config.toml
num_hidden_layers = 22
hidden_size = 256
num_attention_heads = 4
num_key_value_heads = 4
head_dim = 64
intermediate_size = 1024
vocab_size = 8192
hidden_act = "tanh_gelu"
norm = "layernorm"
norm_place = "pre"
norm_eps = 1e-06
positions = "learned"
qk_norm = false
attn_scale = 0.125
bias = "all"
tie_word_embeddings = true
parallel_block = false
init = "normal"
init_std_qkv = 0.0312
init_std_o = 0.0312
init_std_up = 0.0312
init_std_down = 0.0312
optimizer = "adamw"
learning_rate = 0.00129
lr_mult_qkv = 0.5
lr_mult_up = 0.638
beta1 = 0.95
beta2 = 0.95
lr_head = 0.00441
max_grad_norm = 0.5
warmup_steps = 226
schedule = "wsd"
decay_fraction = 0.8
decay_shape = "linear"
final_lr_fraction = 0.02
batch_tokens = 65536
max_seq_len = 1024
doc_mask = true
train_tokens = 621400000
max_steps = 9482
dataset = "wikipedia_en"
MLP neurons of a small language model. Each row is named by its layer, matrix (up: input weights) and neuron, and shows model dimensions 64-255. Each number is 500 + 40 x the weight over its row's rms, rounded and kept within 0 to 999. Numbers have three digits each.
After each neuron's rows, "fires on" lists the tokens most often at its 100 highest values on Wikipedia text that the model never trained on. A number after a token or word is its count.

L7.up334:471535477477492563509529523532461477478457509469433484532460522479536536574502517469433476477536482580546521466423471538460494529535589493531542536490427520549488464473436524409505514501434476399450502532521503483530504510545494524499478446533526499502484495586517494462473448510490424502496511458471528531477527553519545626483445585517464495489521479492528494435429539567495546397479481492510457475534525496568545501601498557485548521501434534464479537480562484609447540537504492499544438496518421458529441479506449544520507471576508560497449512431427481558456494511539472569
fires on: "\"" 67, " =" 16, " ===" 7

L6.up413:435519527546507546579453445588459540536550550473497553423456554514581535555485488453532514411529507549541591466431497522506456526509557489549462496512477517454508521532419511441494414499440460475433539489566513464456560580501531566472551450551485461543461519555513491498545486532461548497545549433495430489493465505475472560475492562517547522481527526516488510422451456501524471438564516445483440527455481508504537494531482589462521447514467509517474488523420512475532580525513472486452488500496481466536428544494465544492552434442500496445452531517460496560510563525557463495
fires on: "," 95

L7.up843:463466435556522467494511517542545507496543495527504474489488541490445404518426448588495484554529546426503553528441498467515486468491517444563511530520480518486428463462525525478506523528538501520471554570415447501488422415537472555550530481576408409522404518505504556574486513475465519490499546478482503495518523523535564499465438519452576508443482490502490497467512488488555489561460485467494486457448520477454511494519456459474569449574521507441495492460438570467530526471481508499499510493481521532502465519448482536549507446446464519488535521524464460389492536532543495509
fires on: "-" 51, " S" 7, " " 7, " D" 4

L11.up254:463512560534496485478504498494493495472546452508512517519515544521572503550560542539494477512491473436551530516462479466456556508429472522542515505448507500504522451452473520521530384471488491405550434494427504542609502540530505484541544474521497500516501491561509526489530535426471482563498508438478539512451550591510446440539512494469547501507528510490488491565473551490533526491519453446522478511498476534510537543520484550528558498515501548532450537427469483529469470488510459516444389517527446533484543611489497468505479597512514496507541433492404423554462576565604496446
fires on: "s" 51, " season" 16, " series" 7, "ers" 5, " elections" 4

L6.up469:496540587530519551573519506531505592423503440505449520554614488501525432527471497490489463494483502432428556506494528445499518434463440523488503488523490480469533435563536525550485484416444453443513504487425515542556522511496545522454417452539507477536437538477497488563466544546510533480505536527462483585455449527545481488465406528491505529483560527570470489467587509449488527534512460493387471514541583504539482527460489512497517505488489538447561469490452576427526535500554471475485480473495503476523533506411484438478549507544471555508522436456462505443489503490547502505
fires on: " de" 16, " head" 14, "ur" 12, " front" 5, " at" 5

L14.up897:451477552432558558494444517510460531569490486546523536527496513509489496590471410545544531536510528524455525505526532525615439489518512560407448490515500458504535548467523530494427460553498499537553518424511428394544458442490480475496456443460491482514516500525548496558445443479480476551477451518541541479517486526504443512487491578555518497503504474485491544451522591535524501521538463479443400432469470505531478525489485484439519494475516501452528471578441493547496500512509496459392501506558530464540456460487487467532553515478504465505571601488500562458565542422531456465
fires on: "o" 13, "6" 12, "en" 11, "in" 10, "7" 4

L8.up111:464514466476505473504484541568506512467530480513505458479598604580533465526449434490498505504563543422507495512480500526500522489517473582584523467463510436478523499498458502459486486477530435490565539496483461559557537494479490527518537483565395454538478504527472534486539557489468526561438513467462520540434496499471512533474509423449592503496483475541550495512554517538522502510421492472470462444435526514473496528480453459506522546551474508459539486418436522514534509489504415448484513510501503480497523554457564452529499513490470448461461547613526464461478526541503524484
fires on: " " 61, "|" 24, " |" 10

L8.up875:482499509512523559425506576484489473496486488484453455493526522580521391533508500478465482613524497449496470505491455487504517494463476467482574507422513545485581500506507512482442503474600538476525500552502480525480512521499469518482475470506454455500466491527480506594487536520503469536422534468536495485487528480507483519416524472471574532521558580463510565548463558535489494473545451537459493471481515561448497547532492472437462480486464513506551459522472556495544520404454458452511503473451498494455510491450496458582452509570495470500451513500456516488517509543457529466
fires on: " con" 26, " took" 13, " Con" 8, " per" 7, " taken" 6, " an" 5

L8.up970:493444479492491547528476433483520515479488504561510506546478557517544399474542496564519460550529512500414520419460479501504511446456499490496492532448527512505524505505463524517515524510473509502472586491377443523549460497477508560476437487569488429522442501413501579446501569506500473474546586504497493508478459531452483514475507517468527529495445487494540541507501488511549535528505453444411428479474482494463527517535451561479542448590409510543474501495458514431500504524525526465520491589530496469495469500574499535599455526415461521434492501502543487453523504548495493561
fires on: " |" 80, " York" 4, "1" 4

L9.up822:502446497452507507474423482476514525545527504537560492516543499513476467559517472551491477481563520524453535467469545501468446563497579533442474480462420472501546476527492547479512517497465482449531556531481494442515492528527546549529492459480494460544489438547436525457518499575489539440481524484500396523502476604471505531542430556462543452478545422525566475412491483615575462505554494521489477436538524562589543546468461489435513549476454518505472406526473507481545518458496475516498500527513516517520491528471487443515469510537390506453458474515466502494478534560558486470
fires on: "==" 51, " ==" 26, "===" 9, " ===" 6

L8.up394:472452539471544478513536489469512548543538576578507435519492493486476436526506470602587494629593523481488511453510546518542495447491553481540529492476519508526519492515527517521487539488523436491535574463378415477509498489544512545530476472556447408515528459506474557503542589466489517496438535483517460508473508530487530518453469484413529483496467444431513507523527470517571522458468513456478481504466521527458493538577404511469526508516482518543506464419535546498521493438462498458497531536449489513474483486513428460585504518493480459513485479490556493447522481564540483519
fires on: " " 66, " |" 25

L6.up52:498537558540490526450487530503470490452455491513473483467496472453552456460486476497469498469462521410449560499441547463536437507527467521496556431532544518519593569512475459551432454565504485456500515548552471460478494565495521541515471472520495447477507470448395512624488560536478469527503548522470485540449542528488435517536488536531495493457504484578536463503496597548528524487479566484504504497476566577517449530476475472511479539544474498496490513533499561487552481513546464544542506451464507529497511520467418428474470557569498522523537514551456466456568543509390516426
fires on: "ter" 16, "com" 14, " pro" 13, " ex" 11, " per" 9, " pri" 8

L8.up943:417467533478546498551481492534473514478535510519503508412452524475564555590453480473486530489543504565536526477424443541508469494519605429506500535505511496530533535555441498467482464495474468446474507543482498518547510544486520527419552463556518482488466511514510514484492463521478561505443540489514435492472454475517468496447521576475485520475572478545504444492447462525511487460598510378439444506463535481512523508557540519476493461540458526476496478531498524471544563551456431482424503570517494477459474504509427523478475434524447492407431490484508482567545530502557481527
fires on: "," 64, " |" 25, " was" 4

L8.up841:505523559466520513503514581442516508555490477459508517489449494558531524509495468580494483583508515493548509482439563473567504440412476489587479498455430527514472499458426461520384520470494490571597514587555506461502487516493477468476532465467477451437482533495506485581408522552487500497444541565538541538470471562477519517508486507507520510488456427539513521505519477561557543556509482485510480506476483518516473553495446442491511507498470498426490456520502478511561450535478537558416476482509488485471456504512561529505469530461472480508482584519559512482461564504552482416
fires on: "5" 14, "ver" 12, "6" 12, "7" 5, "over" 4, "re" 4

L8.up188:510455458502488457463477512532483531476582511437517490526487505521556479533531441586511499497530509507496464400503539472473482506423523414475521531491478549462519520536524513526547504409484478493475569508540468567548520573547533557502524473559427465515461464562434535466521541524525516551554569473477429478469512556534517541484518502508477511461516526475541480502516477515531475503500524438490459519498513532502581514495555503485537511522484521507510499450404532547525487483449468545522424498572495504495619460426516442513530465422475531432520480534412481492471565546505541486
fires on: "," 57, " the" 14, " The" 6

L6.up547:430515475463495485591490465544473523548537532468540521432405525443520536568569519470485516465526462612603511492499446519490526508482539469475545481470476504531512496592497511493537478396440472434479492564542480512579575533505529533485517498509527504469478482538510520530521429518466529511510529411542408473425484498543498575482509515494536506456533533502511514434387470551523448423514539492461476508594557484533530502608509558431497471491500550544465428540486538447542543506483479469407498559533476480513502517493425522518490481517482548410450504464445517545518467523509479521
fires on: " to" 41, " |" 34, ";" 5, "," 5, " would" 4, " in" 4

L9.up550:473530518515507498542339504544514454494483523494461550478489560522545524568527475495491480455507488566514549455504523493477492528482533482534606478428478471458457529517460510467508515436512477418557485459481531566546458537551490538504602447477541466561460555554519508472500504484520492538459500526477484524482605560526493520544481563504544475520457531510486512457508543561519535480478478469563494521504521488580529507449414493464553524515469510539466517424455480567497454520484456456449385509544498455538611462479548530547466482475439532450475498534463491514455571496458493431
fires on: "ly" 40, " The" 18, " the" 14, "ally" 8, "S" 4, "The" 4

L6.up753:484510515527495609539461492522462522523534482463500564471504505530525463607605503478539512455499503497496525433500521447508507457428486521512473514457496470502538515449418476440506440502525472505554490466553491463594534456493508514490597481512475552494478524553541494515413512397474460481417500506522440532522456570455497487523580522561508481539539431483499528466456497569504491471546557474485498465502474454507495565533482530448510518458511525507569507535451436476464493530501506536471461523513526501432542515456523378546544546529445469512552498532526481532517478501524498487
fires on: "ing" 22, "7" 15, "ed" 12, "6" 11, "9" 6, "pan" 4

L8.up250:463450528499487494475466493503517518513527522528470558508493521533527501512487383540547488549536575459529518425454545502506494488418468457601554493471541468442534518519462541480505461475471493535474530541467490453567451542493452556643471493573526458494524527461522524490563538487493525497475569458475488548462496498469466532459514546461540521461464451449501410487536533525608510538480485423511512579491518449510594546514481474413480496466491490487523456455532521453539489474451438522507489566533447451488447424504406431565482482497530543513572518528515497466507550548557546534
fires on: " " 71, "C" 8

L15.up352:466501494425530533457467472483478519509502461541517518474553503526502528544546489564557479484552536551477537463477494470532465436492502502533503441443538481540537474510536525451493468513518463492547565456446458486548502496532472573494487477561535498549499514542502545444501534450487486560530480530558418531458393492502462496453511530536549508564439373442493496528550485511471499456475424475452442503511528488527573494521520555443521455525503457383467433482506500486488589482474530465434506531472489503515554481487517552505476465498472489459553558536509507458496502541470511548
fires on: " |" 44, ";" 12, "7" 9, "2" 5, "6" 5

L15.up699:509546445475586490509533527535543524533508495498445539471509520457543529527545524512553518548569471495544455476497495518524474472452517447522568413491507518514439470470592468553511509460463526475516523567487504543481475564506493536545453422527515418411398528481440507501485465467522480479547481457436529519512481489472578515433439469466472496567487494557500503441437505551489407504479543546433503518471602452466522509572462553508502537527523586481498455411520601565554515422459456486562526483539499519439451486496517511540504456586459528477487524512453514520524434599544545442
fires on: " R" 36, " for" 18, " with" 8, " T" 4, " N" 4, " at" 4

L13.up701:525529530495511548512500489415559513530476492489495602523558480477498556543550539489430469490517532563476523527450543429470439508488514508464468534405471442486496541483483505523485510482465504530519518543547442479532438472491492408483622488480527462485468520479518590498476426543492476515413476483525471441499545526573503538538446511472429497556503538490479519472498517531508500471479483450508583514530605510543571521532473510460491552536488482442476554499520521489448509584505456531550487563488469492540473555491530512568496507479490483477587476469550519577443520466587479486
fires on: "le" 16, "ve" 8, "rup" 7, "ne" 7, "we" 6, "re" 6

L14.up683:490473509542469513515510521569420576528440526484484502459594476515550462491447538483483551478501531494477544565501528570485463464449490510498552384493523544445511484516424576512505434520475529454541477545460529487523504614511511523514471449499524472481519506457480478553503515530494523504500491547507483503484488462551377493468481512559490516418504479514526527484451539497498509520498522589504438533465487561496524483458448479482473509566462532508466505525446612463532452434505570446482520476455550442527473563472443523567470523540416554504567573550499523456528507522494496426
fires on: " ex" 26, " Pro" 13, " pre" 13, " pro" 10, " Ex" 4, " con" 4

L13.up452:475419581461512505468482503511488452572482491479492486477516439520500528520451481516584459510486478456559506512491502528491564527478495461455457445535463557467478537551474501527449482481457480508482601498461482508576484600542523571454471462507563424455418535442528503496422484407442530487530454497550508463540450492537515462567549453500510491516521496531542537519443475512532536407470534463502417435419518517528557501521432569431517456559481551484585526558474476534462541482505471464429513473496482543483453476515491531485491470521415488464501552421496470434542546591554491499
fires on: "." 50, " |" 18, " " 18, "'" 7, "-" 5

L13.up712:523428519522481463508467496532518488509565455540518557498482500521523528542441466455438410486513539472596516513425513483423511528429520487556465467535453482501487508468482516521519436575466499506490517562515529545591550577524482549448498481546490489498443530505509488519464481500493509536519523530469489442511487508453541507417508531445536486476495484492563485566565491450560551503462522553520492415436501460551496446531500519498521505558518604498540461499449477489512529540404462513505551479538443547495493541504531472541456574531480446468529565563555486522452515617486466479
fires on: " " 42, "ing" 10, "|---|---|---|" 7, " |" 6, "in" 5

L7.up492:479486486529519477550570545482506517549536524497437550432489599529567455525537516453463418497468505489523546550475440471463459504469480415551522530423459447538573473561553477492464467451491493375575515586472478530508482509485482546446499449493532448451485394466507516516524460529539500540452505484497469445445449490498469507483490527460573540465526545492475468567446557493503464433556538507469546541541502518492496533477471436482509524477500550545485514536459514540520552477479476486474520514464467527457500528504487490516417550545441542406477547500481499504529520553458511408
fires on: " took" 17, " con" 16, " made" 8, " takes" 6, " per" 5

L7.up706:475510473509493565522424523470479555490481482585518479518487437496474510573466520517438503478518515595491539425507468435452432532485541455503567510475497567491489477542512520531477445546520513422420489471463525427546556543563461549498480476484554467518507569555468504507468568535513515446514471504485423516514543504489491490529472533478559486513486467441512495524480578564523525472492509560473500507591557505536523509554512547462501513494493510520442485496548493521527556541565567486512526475480462489484394525525436533487497403520448515505534460513508515522477500575471505497
fires on: "–" 27, "===" 14, " ==" 10, "==" 9, " ===" 7, " =" 7

L14.up258:482529516434532476517533539488452562463562516481491407521474480551566418468495480492503477522545538520505471496465530548477435524558502447535534424469437465548470518480524471515453432515542451457525557544462464528503502527525473493559507492501465484502486521443457481557455512456507522457512521474504522538514521495494488457512422482493554572532500406516535491513452523493558509518437569493444522512430527536530506484446464513516568545616528558573545493477450571575532515494471430447467491499573472465467460526535483506513445509553540536506491537543485466469529493584532503468
fires on: " T" 35, " Re" 8, " R" 7, " Al" 7